MLP neurons of a small language model. Each row is named by its layer, matrix (gate and up: input weights) and neuron, and shows model dimensions 512-639. Each number is 500 + 40 x the weight over its row's rms, rounded and kept within 0 to 999. Numbers have three digits each. A neuron's up and down rows have the sign that makes its largest values positive.
After each neuron's rows, "fires on" lists the tokens most often at its 100 highest values on Wikipedia text that the model never trained on.

L4.gate2025:447476493539479528509475490502489490456466503496489439535564506576540545508532464521596419513555461492503471522432499425476522551519475483561524489454553541549449388494503503576453470514525526517441503472537556467509491482541407512414555511490463477504551406526499507538451470531491543535515539553472450515443455525454527481495457535494514473467503502509547448439390525524503478550495
L4.up2025:528494439504562467447450480509511540489492515464517505444435497583506407487555482566497512495486458500539495484522528535516433504543478516451503501536513473548564499545506503484493479545464565459542510473533498452413530423510481462544507484516516480489472516498494479512549481445463531474473494456500494488540458544481480471529526431523543520498543523428503464530523480609520550446544
fires on: ")", " (", "born", ";", "4"

L4.gate1116:497416465481541528565497584486549529503455527477534551465469486509409487493463515515490517511435485383516509542459501503489526572509479475522584483492515451428478463469490529485575541546536483511521447488479519491484456570571531471552460505465535442525493582512502510575505498422458548548497508442547480457546578497432483521555425559488560518528531532587571473447535487506483549511524
L4.up1116:501495541455526469474502572450548484475532444421478479539476547527473495390457456516512493453514503511479535556575509493438519491539504557513479487505532464575534518427501467533510490497555554485502412529490568521495544513490505528444453511548590483547509403505443465475496595474501551484508570555472472465500536553510534509522459529512526603510527477518511513469512568531520508458478
fires on: " as", " including", " include", " includes", " like", " a"

L6.gate1709:478454559456506500475511510505507480521504516528516507496478486526507463492506524502498520429433505529527489565527600473488410544526507577486477465517481433491546486500499431420488485535472440530521485457471485510458507467465477497520489471544528495537507520504498518491519452486512522500505456554535521445442449478503547469466484526503445480544521547465442498384512575528503502473549
L6.up1709:549658466537469502561533460497458572489467532480471478398453531538475480537453514499508524531492541503504527573488511525489522563498505522532501416505475484606516485468490486453418519448496464474472449471493435595511459451447560532509549465476542533497549524513459468526524529529559492451523515483524483459503519533551503576504553507518542530416553453552448529471518530534433534465535
fires on: "|", "el", ")", " |", "ny", "."

L4.gate1461:505481527489541499472485453485510579449490496497507519544454511489472522528492595468522503531472547526442491541525460459535528510543508520485506525525524515523503538489531471467480511559501452515503541461503495500554431529470434528487561468523481591501472490485485530476544511545507528513449444528481579397490531508489466522489422555502479460582417442534419512515456448473546567481484
L4.up1461:461503546506593459471554505483527504464454478492484511529549541555506546483550484484488534555485483444459578455531516502583537425592521480479555514492574462498506514541502479503500489556543535530478528494471567457464493479437482451438492525534455515510519508493534501493545529467494486543473517451439454494461459526458536440467501492486499449466532529462515549499474451515427440512511
fires on: " \"", "\"", "://", " \"[", "0"

L6.gate1891:488495392536403528495502576475513478411488494418483477489497477444470585504423604473492529486477459506542509569396543471375558535411526488563503473521472505491440515514462524584485529466508464508527483521568483505546449511433516532521480537486585463506490482523501523485492573463570453492554507505427456530533482532455482476544473456484492534471548566544512520485482451427423544459477
L6.up1891:575519404452468445558556518491556456581450510465473519474532538513464507433530530479533484545482475592454442521517495505429483568523516494533520528495518474494496485490433558489562591452505580493521457467578375479556484469466523539447522468489545479432506527512448584474533496510484479410532563522409547545461516487487561483497553459501530553440580482559517515518455510415515526468472
fires on: "\n", ",\n", "\n\n", ".\n", " (", ".\n\n"

L4.gate1905:401512546526462505497498496495420517521482534492528432463461495479490486356503513497508525534544488514472502457485554494491519482512539517487511459524593514523512582525510492485490479480449505509540571532487568519506511495475429449507494484506608504450447481462477502490476565488496473513594584507411567445496482539492517471515521547525514501479410523531470515501449549557523543467524
L4.up1905:481541471453540470498427455513477439563563516571465436455456505462427499431438476575491515513497570515512521500544479482530423419552516590446578468511460569505528510504566478498552477487475456487548553533430476515546614509484423505446467534501546480525472469535548551470500488561486461434519530497460479473484527482566577501486548488475505566492427504488562504514520436495520465484549
fires on: ",", " and"

L4.gate1572:444474565473513490480560506462521520515480503504536462490557466553479498541453467500584539534510514369556521529536581513505383492520577531522466421451526474452476563492454502529543514569469513547571553492527511494490477538451480411499599499518459422496451513456462478492462563510481500505511567485453441463491465541525502517440542486501457440479472492475414521517467447453559544470481
L4.up1572:508506453481474568469483474476530461461546535479460537447511494519504465550598519497594420577472476518480495526501527505528515478562531521494512514438530531447482492577542481498445479460506484566520455478445446499514588447538478442522518498456505471509473501574504438535485513509528511486484472477516479544521549442588497474463521518537514523543601530542470583515555486468535540491472
fires on: " |"

L4.gate607:511445500535441509507490500494537510511552489536539528500552483507486484434503539455443534545527531517421561482471588450517504524508475482482449503551490472520490509551519492525570462537521496451548583494508529505496453495482448516412485523501529492477433486512529485508489536489450555512586527508481464513463559480450494518523507600510519411506488476423459498552411566450567519519521
L4.up607:550533432478516516521491548501472509501552473555451485464478523539467465563451512495622527485511509485458529557538490466461548480445535537515474538475549583560539522455545484501454447492482510498333427470463479526395467537502455546512480517461530532467444464418474470477499591468454509504521534477470585525501478591428488518533528468487524461475516519520399434575503491483479459483433
fires on: "\"", ",", ")", "]", "ing"

L4.gate1491:468442480445574484553512447471547509469585481408526424531470503528471465516528481462436516531470462555452470548434557535563531509486499488489535508476510544534507466470547481521546504517460485497569521483433539515397517505524445389524487492513524460526523525470540531461495523448514550551503584448513512565566460577547497502487528487470497443540521549531548466477430519577492529508491
L4.up1491:531498505500563451510542457530506524472428550484507499508601490536481548509513488529563538451503539507474467532432541493524513470459491470515517526501459509539548537557591442436476490500543432535574549439495476544504518491558521584450519542494499482486467555480464455520485589462538484504458533450524587514497494479499460460459499428522516480456470538527528487489484455526490464461419
fires on: " |", " to"

L6.gate1174:509519476481460556545441502528446532513499511479501445468545547567450591524548529487467497491496472492468445513500502510495548482524528479507495425483528516538515474430534475472432507536506515455512470532459529541497458506477467584460494523501536517495499485549554511506531514490513494483521517484488481476443510483480499459469510468521474541527510448504495441484468477517511516502467
L6.up1174:439523528534505518531499527478535440506516500482534491524478562533454437524468506415583537539513512515478500502495525522475516452494547523491546487501563497474593574540471508526413566464535465515505513524448551516487452485483490500423522457588614486529526545463519519531522487467490449531576548457498518501512533519484516461491435483508432466466422499525530500427481481455489539484508
fires on: " \"", " The"

L4.gate910:457480522511508448477537498494473354517535486546517476637507512539448448448431454477509443494547478487531554538500590511479531581562479485489540524544542540465443561442465482518522530448448474498515547471496537471532515538530469522480519444486607474543512466514528466455469508519562459538538479536564477458491502506414519479492508542464504491470478561490527509511594483456518465539459
L4.up910:523447502462506579547483543474493532433518536468526465516506479498510487480493528473473477483442505570596507475490422481561499456477589493455557572429496501527447570555491532538521589507507374566462521544431541483454460555518497491490470482504460532520469477489540498447503465518515472522480482489454477522470520488470490547498555486456524496507513589499479464455483492468518500475507
fires on: " of", " de", "t", "ad", " War", " II"

L6.gate1297:465555616470581446493517505419444432465465574511443424542527524433533480499515531438418511526518459449488510475521469524463422545553618450467507472535497530489552592494537525479475356484454410511513502500575574418456482535519473481487505466528541523505515459479518461438473478512491461509518458468488477482491508492500489449544436540421439479555506494569475500562457519523514465447491
L6.up1297:478554502524468476419507449472473497455411491508511487473450501465457476576443504438516449467439534515434592484508464530470521406484461481472505483491494461450524486468546497416538527515525496482506558522513523491509488473552501451492575627564391493441516583507508557471499460461522497500529521473534493518493518418488483411516501508507455439453446503508458522545419499503522534543499
fires on: "1", "-", " m", ";", " Goals", " GA"

L4.gate584:504500420605570538510463435461539482527595510482530500467483490542486466441535503506504432522540457511458535515458497520524473437455512512468481475462478524501498493526584589486465543466562480485564505537402475493515505412502515503524599461450478555493548506553504458534478524522494531487493511466441533467512562491503476526504506515494519497536533456512513502512548539466413506487497
L4.up584:510582551542509547506487476465519495491508506455509480482573538493574463505441494447481583486447535522496506499485485515567489497471521525441514528472519479513519584475514464554456462527467496528565468474458527508539537504529453484543407614514491503462504525482525515529523518380402492430594558512436562494612558526541406491483496479496445484513482508468574522550562561504525509517471
fires on: ":", ",", "′", "'", " father", " ."

L6.gate1023:452489451552569519528484528475519479462490521502561449580508539427537419436534523504455442481503525563510530493480526520503511406451413479542592513546433475469577523478558476514534462515464504526503532491503515522539490481535506493505561497500522510511509518518499445517430468469476476481512451555486449471481513582498503464536534522457487516472509591501511644583483481441517473481504
L6.up1023:556439481509584484507420499489547500529536589459585473464471487493433455507491513489538484512505505514481570462504472451432568506439427458558466542490507545438525473531550527476494473560533437425515494452422536567492479455539468536541479502501512531492544487483525441450470500487470514491517587509479541464487536545476523525510469486420511487483477509510437481547484569458505484396530
fires on: " in", ",", " |", ")", " near"

L4.gate499:448495484511601554515521482493536487484469449506514477535489579465458548442409485466498464394528482453565490552472488525531525485505464520535511523433516521506520522444552539528503505489460516536579471527535538489482444536453484490482446514597594484612537508510559458461422459524446521526508486552462522522504506541468505506463508511489517468500518452502452562478476487508404529505502
L4.up499:523496504470443543543470598521569542474503529466483555557463491477481497588503472453552449487561486416513520510499456496441539501536451519505495521544569471534503537468552501497521461554548496436530494462504509544494501483469498439504453455481484508478545433502518440501428595518468449459537502550486519464455545513538500503463472509560544562486523527564513500492459527510462603505525
fires on: ":", " include", " as", " –", ":\n", " including"

L4.gate283:456458541573541485510530579504518485483500515537608515433529509542539471510490499496503560539451514484397580505466484448463458526494504480462537439511473490408464550514488496405485429522440530488585492504418441532479476549451549550556441466459514438456515500488485540492480532509508484521486484468543458504488451514474550506517567519527497470552458456489332517524465487477490570500495
L4.up283:508500435425499457480490505490479435537502491476536478546560475552488526545492479501556430509500471437511541569460503472494545520502536524485489502448501472467532463563546556489538487505417541553586499522478492452501498487528488478532491437500468429462474499536418468493461447394443451490526483528512515527582512528574448509537522474540514552547499524496417517570527466478425506484500
fires on: ":", ".", " -", " its", " a", " This"

L4.gate1160:534483427610477498569466555504518545537453486459569488465545497499496528497466508519473490522441548434430481546495572499502498427524521480499573507588496585506499498527500531476515508504612517497519520520436522508428489465494523525505506443449493513488492568475453478556520485490488435424559512486466483488469532443456514556518522506449457519522482448486523509509468443533454533515508
L4.up1160:511572475477494514451505531499488480505482492526436464425560477465508506548476496591537575457505486460564512494489515550482452466502478491477488515478506531516525534537516522536524597461469535423534509553484534422498513489531490459520491495535515531522413547619470562421612491461449517456402528478526500542469538489539470446486486534596494462483536495484502492585522523496531480455540
fires on: "res", " et", " v", "inc", " Res", " res"

L4.gate1508:458444453533498546485531541520501488470541498480447466528543497545575485451434481522380530505431504509472533491425483452485512523529468492502474456540504504517486493466562462532493555529476486498459442513449537512491473484476537457503462512496454465469530503449420528524507528487528531501433507567538513484508487548455488508485475511497500462562481579538531487448520519463424514523498
L4.up1508:477484555568511566405501494521483580478498490502493471534468516551494542463425540474518424458526452458508535557465468498442546533470527481502426483507503415526508525470561538462463498499526477494578447441450504515479455455443492456540418489493464561511484545462451499539495592507572475516493493483524556584598457452506452445511490500475538518457493527521502448487501495506510568573526
fires on: " to", " making", " make", " using", " made", " giving"

L6.gate1328:520498569504494524539505496478507497440538490488553515573528539425498513465445556429520477470478520430534494562479515491472500450499515552459530455474505582437504581496498491476486484474541367610526430526456521560550543513516574433521460538422601435513565433499475481494544517483495450557542502504481575516486553517500494494519537504607500446511551565494427524443542527462465529577464
L6.up1328:512547526467461462499519495540509524598619528470548460457452545500461478550438527491514539473530492563451501528542486484413516473576426546510507473498496460431536420508549511491520506434411326482513492533555517595505485529513504522528465540442570496586542495485506444500427470500513567536563421451455494460544520486503501465516471505470488554437549485526503555536560467447482405510499
fires on: ",", " and", " for", " including"

L6.gate770:540400569520501482510509562526454558528543494517459510500528497408475465491473535443450520475515549502516480454425514466460517460457514516475508461488538509423549527484575433546496457567450388494512545496509466503569512628487450490436486508538489526501491448472535549463503492519561540562502496516477502471469505488506538476548497552516496525476520530529456504478471473466517463486554
L6.up770:511396532474432434534469462512510524498478543529517417490524477466460502493517495482500492521497470530470459469522511522461432517534527493467474503535552470454528528420469589497507540415483509566475413526543477473545513514502516528468538524507543528550546443510486473477514450441497528488495467419500483531510478470489531520489495515514434472445464499569544493572512483507547554561530
fires on: ",", " the"

L6.gate1300:453480518544549466466469481439479534425548505480512474461496563405490532488446514471510565494535485532482427581535552543505515542418457486493528487510513545520498463451512516527559448515529502509534493470496478497466564468556556456513539481559510406464452521479515549501450512537506488529512505523530502485489434513488502498480491556459449515465469443513529466481465509444466526546474
L6.up1300:502519537532485444450512541528598441492466508503570572549466466559497505462520485501478578490505535509516520530460498494481539524429492450505417483490462492510487456479448526521507473564468459573527559455569493535644396512506454472419488510446498436408566476478569544481462454485467475544604487476492545507536485506494534447570518458538544522436555460523477560610533501508577437480491
fires on: ".", " |", " Santa", ")."

L6.gate892:553552470511499390511449526483466449483536492489568510434574494418543488470470565480565532459462466531486545502453491478477568611478516532476559536496483547431576525541463506557477496445501477515499479481435419500502438457464440475409454532470511450430424523502458591480486513492447535497475537520549475450516420528522457421503446520470545485457527439427505508439479557506452475469502
L6.up892:518528527479539484506478455531487478562478496519392489510559477530517485533464481492525491489561465528441531557482498470508493432529425457512591471477491488544502482527518532518507494470474545465510597526423493522532484455501492431500452461579509494492443561618464420577562498526467516436525468495558530515537479483490488480461479516548471493564454501478537516562510499524479521493538
fires on: ":", " they"

L6.gate850:516478474482573484506526511424514486491529525453482527465570494531370519547523466522594440495558566558477518479513530480547517443579470484453488506535540503470489471416551467444498530507448518556584460518521433423482532445492470572496547487511532561497482458477538503522461465522543443447497402521544499501459462457412471475558525551536560499411403522531498485493531459458554502506556
L6.up850:453498539541494459450473588480548480586468579482522514519558485523421411530489469479473512499489492552463615490441564457492492449534433505511439537513533483508497435464469486501482513502410504461520538477495555545599466544496424546415561532488455574521525490505393488498518536459486444481467486513497487477531449453520510551509425426585570476479456469497626518519464518515502468409566
fires on: " |", " ", " of", ";"

L4.gate1631:420483527476515424511518502431468438507560557551573437494523495478501511455478485576485466519514490500475550479544477562483442400456539524521571467511551485519507500390471495531430437503471455505506481510512449511454468543500520507514544503477492454494532517504480495437495501532491496439460469509507469516592507540411522508518449504535468515488485467439485440465519496497488517492556
L4.up1631:481574446507433541469499473514436425408470498485499501534480496508527535529537521453564519468491516525475441464565508525470512493504574431444568632462481501468470538466472504454498519581465538418513432503509491465480474555528492496568452553455479478522430443473497428472464380573515489477515484415499527507561525468490507467580466476525516465504458473564458512487500486451511499505460
fires on: " m", " Men", "-", " men"

L6.gate287:454439510532541529484498563450537481508497483483463484523436535473552562581526522475510507508604390523518500458472529488504502491518531456383500510513470539430481475517539498478567526516502467575547486503555491520465484520500472438485506468456443504504482505412542503488569429430427558502499553512465418534519553516499513520532478591454448560519517498494561487495444574513520573452461
L6.up287:484532528468515474509526498494511484487479499480509497548551503468517504504556497487405501528516491477496492502595498526412544498527542489495606442545511461493430488429457456447513470439456537401486495535582468497498411479536458464487428529486560497526552478522544481501490501484526434470567543543528577443525512524474522460528475468558535508556480539545492560567492433545501468468562
fires on: " |", "00", "13", ":", " for"

L4.gate523:527497577464430511536523515395490521502538501441486490567574552486553499492473485514513523444549439522466432517473510543480490560607490488461412478476521546481458433477515479541534588524504485516466489474463523514503522533587473434518486487458436459538466439476496532519479494460536498523512641478499512537478425520474497467475510509476494527541554487484511462524520500499538618513540
L4.up523:478546493514428456537489526515505532503510523455499540477530530543588485521432543530519532521571514360499399520541574508455548519488514446471416471485509546510524501502511443469478487513510480454490564486493503501463455508540505409445417569455404513470483496466444502438466512552549491518539518480485472486491452527508494530499484533469477484466525477504407472563488504545559538572469
fires on: " |", ";", ":", "|"

L6.gate174:509515496511497518479524516490551597556514489518534547463552497517363502442457494535501531464525470489436505573525514424494429496476484513446493562457526489535502523466484525468545546564452558481547505480527416539476477422503459576527538516514537506548465538507536477599465513430452528525506488506525464506583471525493514491511576546546485509490469549530474469478524536516444406518539
L6.up174:527519469540583420492493541470545500549476513495461481471541529582449483480527419516528476511578452553491477527540510458532544494568540506547546506490462503538550498471456539495551549489464534476513511459481444521537486511455502565554493508468608561508438476522493407590454513481527478520512483509523502401477509561517480524509510564524461571501509510556508491544417532477560465510524
fires on: "|", " |", "\n\n", ";", " ("

L4.gate1084:455397471547500534477555532463539522447624532447521420526490479489463476457452483515437543477492500512497438529507483494499511562434553546503552480544492481467493443429499488484516467508584466497481541486480507484487509465468517518507471497527512494497437527476482436489511539563480564454526475540533519523432488527514578481476527536530515488569486554461479493490519478515533458478502
L4.up1084:486448434437482547505513466482518548464498508520478467541488529389441507497578510511583508523538447529522512550416517449530472487472559538522452548542520577465509578531474492477420508525490490494584484515411556499434528383498511433510477485501527504472563517570516499515495447502521481503539473523470488545547546540537584523466485483479500528549399473521567508534479532509402510533523
fires on: "0", " m", " won", " win", "40"

L6.gate736:527530461548539528471463510485537518473473523474525496454516529538539452484500517519473512462548496494391544504504539465432491539495500474458464512482452478498482495541496490591502432508475454517516476537497501513504500472575498510450528538451511555556482452561549492515493496517527473480566440573539472432411469577467486554585477500438500464485527443504458469478529515440480393512482
L6.up736:556520476498467509472510469443489501499486475486555569494514531538515489488479493536530449506508450458495480510510501523466502583522522452419480454444527538547436518490513470400494488439497500552505473491487489522445474497499541503463499453471535461481534507490524515528519537441487563480473453563520438516508447557542478539536553494558479456503501477501562461487516567519580474525481
fires on: " was", " is", " It", " be", " widely", " and"

L4.gate880:506504434558357580506480485470518484480507489485514514471521459405515492573465480519474474469574510555556560497546544512527557492437436507467450524456546497518479509493522597588520524475518518489531503505587448506540476485557555512512501569478501448517501507548483496553564460488523458441508481533498513471480479431487485481506447569522502447498519511478493465453479510439421486485545
L4.up880:511487539527516520507534506444496524487506454450528486520476547521475514481542519457471494530515492546509508485501533417541549539569569506500382449481621499462511463597507506528522502566508439493513518467544551564587514530525389522481525522539469507549526450467473494507513540497505406461552516483477541500425490528479520521554465494519466534518452530510453552519505571476452504517485
fires on: ".", ".\n", " .", ")."

L6.gate718:529533517469462555441522555429467480481550563565571553483512508465526504491524519572471498486541558484495495487492530488507473504552543460463556517524537497482562510462476440537558517552474513455429442521482570486537491483500413666501481487496428528455463451522474480496487499480497514478560557462472510502534510414427471469473571575471478478489509462532419477468458462459524509523442
L6.up718:532471453561492552526510492545539539419584538571511489474520486437404505429551514579532509504532508470443459524479505550507516480460465517514467441450522496506577482480380479544536538494489499491502483406483520476479508462493459504580565528582465482532479487473518487486474499484446465507560541495496525519476525402517446470488549465445487520588514544560397529578534508406501555470478
fires on: "res", "es", "ing", "os", "ras", "re"

L6.gate712:540481458519512490529502497465637462570548495471521491427495513458509474481491593513497540449531455486556447484492484515420501446548526517529524535482451549514441533543495493586479473470499473581550415549486555476485460506465535474464571506556544507416549509477542503492546512476509481517491562533476462485460481499542508486555534528491425537479543571473517447507518550499495493499498
L6.up712:506528483486427585555535491506456434540534470512526518525529531495495500511529503517494417531516441537474488496464515463495513514487514482539483540576399524518490447427504503503548596494542501412545461457443513560503478518458555541481502518487537520499589549542499533534501510414483564502468436478555494520595562469493472423511558510481531535478482401457512470476433504464423503583502
fires on: ","

L6.gate1091:438433531507477391475518497475426547511521488514498502517491477578544497535462486514525421503535482462477539460430530552432570485480543577443500498530563519477499568510454507460562529410411488522488507540493542507526468468439502521511561488516492486532496481529438565488512526461462445527515479456466517491490504509490442463612508477524511490417435485517490563451499408562485492513552
L6.up1091:497499403586484462507479567454491561480524447568459473463531508552472473471486518538494512520489453498444497515488519512532501555467449542519537509544463437485457485525447498495503520447515425498531502494440459491450537496508523529499544511420513487498523465491507565434519485498429512495519507504465446429485522441512515543499489525505494525574470445425467508441519429518475520557487
fires on: ",", " and", " Although"

L6.gate25:510499514524485518520467545486537488495507486608544531469503522458500481564503471433532513494574451537452569508436498529414424513470444580507536514557490584504548495481476436499531449438428471514520407524564502474470475561420495440470473556451505481484537480461504517539494434464475496500571543548446497561497513501453501512476486526506488531563546435458519551558459459566508492499516
L6.up25:454527522514478510500455509481478485570440479575581514472562521466522516517499487457506575470512480508481580536514441542446565474495536582533492542531535580509516564516482502472530486569426435466526435535536504502497456553452537505450450523437534545483445537458476499467504565492492523426515546477509485501556507493388551484537482495514468485537539493498543425505520497525416424517472
fires on: " by", " to", ":", " for", " of"

L6.gate1870:516502481456495539520546516463488517432519550443465477480417505554498505538523497445480470568530396517457523537453547481517491561416509534449488484524531468567522519463545569499510513552506543477577467529624523470477497504449478374497569511547595502454498471461505473567507488473510537492591508502497538535547548560541505481497499471549540504513493505486482513537489497494499490582473
L6.up1870:491539496460474486545479459460520575482471517484517507447402510491524471509526510552495450539573548492530508485532466534534531540464449494507480475485493490545433542470463445461488429498492518506476542453498516477515493471609565553444446458456450530445513502458487431448506561491466489522397478516499488532408533536538493532530517467483491447401517501508427524526459515499478492534444
fires on: " |", ";", " meaning", " Peak"

L6.gate333:533471499517550443470494491484480423451526507515480468461562523490564499480395543472524496407471450489436490512426500487427468487424478489491542508509517540560547580498494479412524519553495459557450506493454432442431497500489542539490537490485501570493467532494423552497535446511473525517498518519545533502568465525560521426451482530508508430514555427451590483518528498535465467515462
L6.up333:491507501528465487475437501526524492458482488502509474513525475499430510500472520502565524491542518420536506552494482470490446450526472512448500461460543524516479541508468531475480500429495478512539530540495550547506465496491470483516481502489531492511511558461479537499529497539482508555519552545498503467548513563488567543475497459534473493454463477444438532458507433517460503461593
fires on: " her", " its", " his", " other", " al", ":"

L6.gate448:522478529525531552486478539485505526506571531463529456496517584479564447540467526470480516490473484493477506518541521487516493504519522561511466453505392536521537543527519521512549487445520480501492500556434495486522520491565514511489462459461573480465535555478484468500460524393469540514523485549480507477492465515426458441546489501443360483555505494543550479525513495507497401577445
L6.up448:459494521472508531478515531448541490520488518464521517536538498588562508551456508452567453535495484555502513495465522459446493486429497515473510573467507453455567497484484544511547486559396489493467566506447512515459408513503467464552518457525426478475528460502538464447468478514482491519513551489508467522524503515451526516483507487405517481457451453439494583495506496547533506479548
fires on: " |", "-", " |\n", ")", " Goals"

L6.gate662:508572558513494461448495500481422489510482504472526471462571523528419492548564513537477520410562525497466521558521463489532469508495516543504531525597450503367494479477539512496505491443523455449512472545464453502510578491499488482389512449554521514508499446514533501479495454491472478488482541454495439526537563546474460472517480554457463537560535487486447524479485571568465499499545
L6.up662:512554528489480494532479507451425521544498467483523528501508549526483470499571550487587478501543517425481512463506507427564466480500490537513536502510504482570464535421416520496526533534500525514500453478513463522503490405536482514406524543534502489458553575486509448471465532511478496546506592536552461489527518525521473497486476468460503543436478563509419413534564490464521523501499
fires on: "3", "|", " |", "03", "13", "83"

L6.gate10:515503462552455514484482479458511497568454509537501569460536471506451459556536461516481521534496491407557523482451554451470529388499458546435476462529505517505481455387542488564526549516418481517449474481459489442490508572523515531460542520528460432465478474500539567557481498534496545575517505475468531444529471470472546480512450538540459490469557552505491449514486537462530466556457
L6.up10:503470488493496438533489502475466455444575488501463510516376494511502519491416524495550513488497464526521535440501552499462483524483504579491459485547511468499485431451457440525522543511462484462468495507562617395408538427435445584481501504568573509572475450509524498515506464550589445569477498511487500550484460489464465511464469514468424523526495508462504543443487618500456502503571
fires on: " where", ",", " which", " when", " for"

L6.gate798:540520538523456491490491516532503461525552450510510509504471543473539504452482499488491519462562458507427434457493495514470471485562566509479462531533584505496453464539492486566446481456544486489602528516467446530499446483502498541508539512483464580585483544545551483549493493518460422428583494490414446531456481522566549478545546523415414500438502528449493451430549499526496501511480
L6.up798:521479462520554476489488491509501456597518474428419517446418488493523484607461495427493583511524446526462411551527537483499497577526515462505479535481515497469464467462538505491502513515550539470478514467428497509418474570501531493499485541496566506432491515472564497469565532443460595467537495497464526483594484447456453539504481526504493494574469430562520415534493552462502455540473
fires on: ",", " and"

L4.gate1831:482553501555445478440507426465493453495572499487500543461549522577489544477526514532507511490522499470466536503476485464503475445514531574549459465440470462403420472541508508463500497534473507473592454562477505461520514467490517338475530551509482474528525545415474460499520500509482504470511451460515515541495536481572456521458556450538514536515525518458437446540495467560505557511498
L4.up1831:552523506478462496515524531477534490473542616440536487506540511542501481504533459470550475508575527576496535496442509491544519463522495605455515485431481556493479491473520422476453519466543486526468428543457451474556496317501467468481517479487477506511508538483501537481541485519548441479556484468483470457451498536505459524493485552495542469466512505468480494468548500507542551488498
fires on: " |", " —;", "frac"

L4.gate273:462508396478516447449483529391511483489532466457543541522577542579435554491514543513579438523556549442520395497420571496535521487558520502466567434504479542524495450497522513474431494518508479572507467521370486554467520521450517474517458511565580517561530544442490523440459505482508492456515576517480517462488503519490507478520470452468507526486448513545520499488541515555420533488536
L4.up273:520553519418556558453567476521489477510535512545532583474544479631490493522515499589525487541527490536508506552427489449552531507500496589541501525530453547474482513471483463504438533474439511482521521521507538498619521492570550432500485519468501506488452521463434445473477444491562519445542444465447498526571515539504453514378549465491481487438552470476498501502460549548491521503537
fires on: " |"

L6.gate1031:479485507482476469492530471436493452441582525493492445508485483515467514574489457558573509457449483496469510512433564524394462494486468538475463474448460455525537465515492505529546535530502442522574511549407445549495486483502461460469578467535452497482504564464471421472509445456518551441446502551508451468534512489544541530446484467534449502545592547467557427447434507505427467430525
L6.up1031:454526468469498522473536451481557562496452517445526440510391462513472483538499549481455462463438487523472519498481485454473484486484511467455488468520544409504516493427478441499455448496537498559540578543543489510524433486488442581514523473522486570478466475551501479551435484540503508529508482508508509475469523429496543485463424524480576500537476448597489484531534467489526490504549
fires on: "19", ":", "20", "18", "2", "13"

L6.gate1219:477498447537499448478419458490396528525454491491561483584504506502446571518462539474563494502507444547540481526468571473438530476505456564463562523557596574500535546531503478475521542460403481502544493491456511475527499556512395574532495514468535534535544454443472525454460462472479400511589480498502507491496491470445454485499495513601446424521537514475538524546519455514404489516439
L6.up1219:498404509558536424498462489514522510479484514485484453483485507542528422556528492462543448480470512551453568442494493526459512453566575592537497534510461545469590463492469549542474488492511389486521492487556531490519496555550504452495512491500480578483499470514558580505545498496499458500517555509493491455511441476579536533473478466524516508554585531467504593486447515472503531533531
fires on: " =\n\n", " and", " became", " of", " \""

L6.gate783:495555499514489502559461477442441545554550489465508395532472558530441441550452503543473539543546470506494551494529534532441454537450487507531456487517480501515511546451458455564515559510477468565541451449499530455464546491535502458478496455446523475456512524447521503491438487407487516527554553508536481509542501540489505539477500504494461516436523561469533447467550463488463492535566
L6.up783:507469442403464554476514491529478468575538527548497501518564503531479481548449452554532566487445492560501430461446501469489500451542482504510507491476448528463487441528529463536487499516507531441466520470511538528461522427530466564517480450530519467492506540470527464513563477492477532412466483476498500581504507474491460533434515446494491485466653536503517504468594413543474482523523
fires on: "-", " joined", "born", " born", " signed"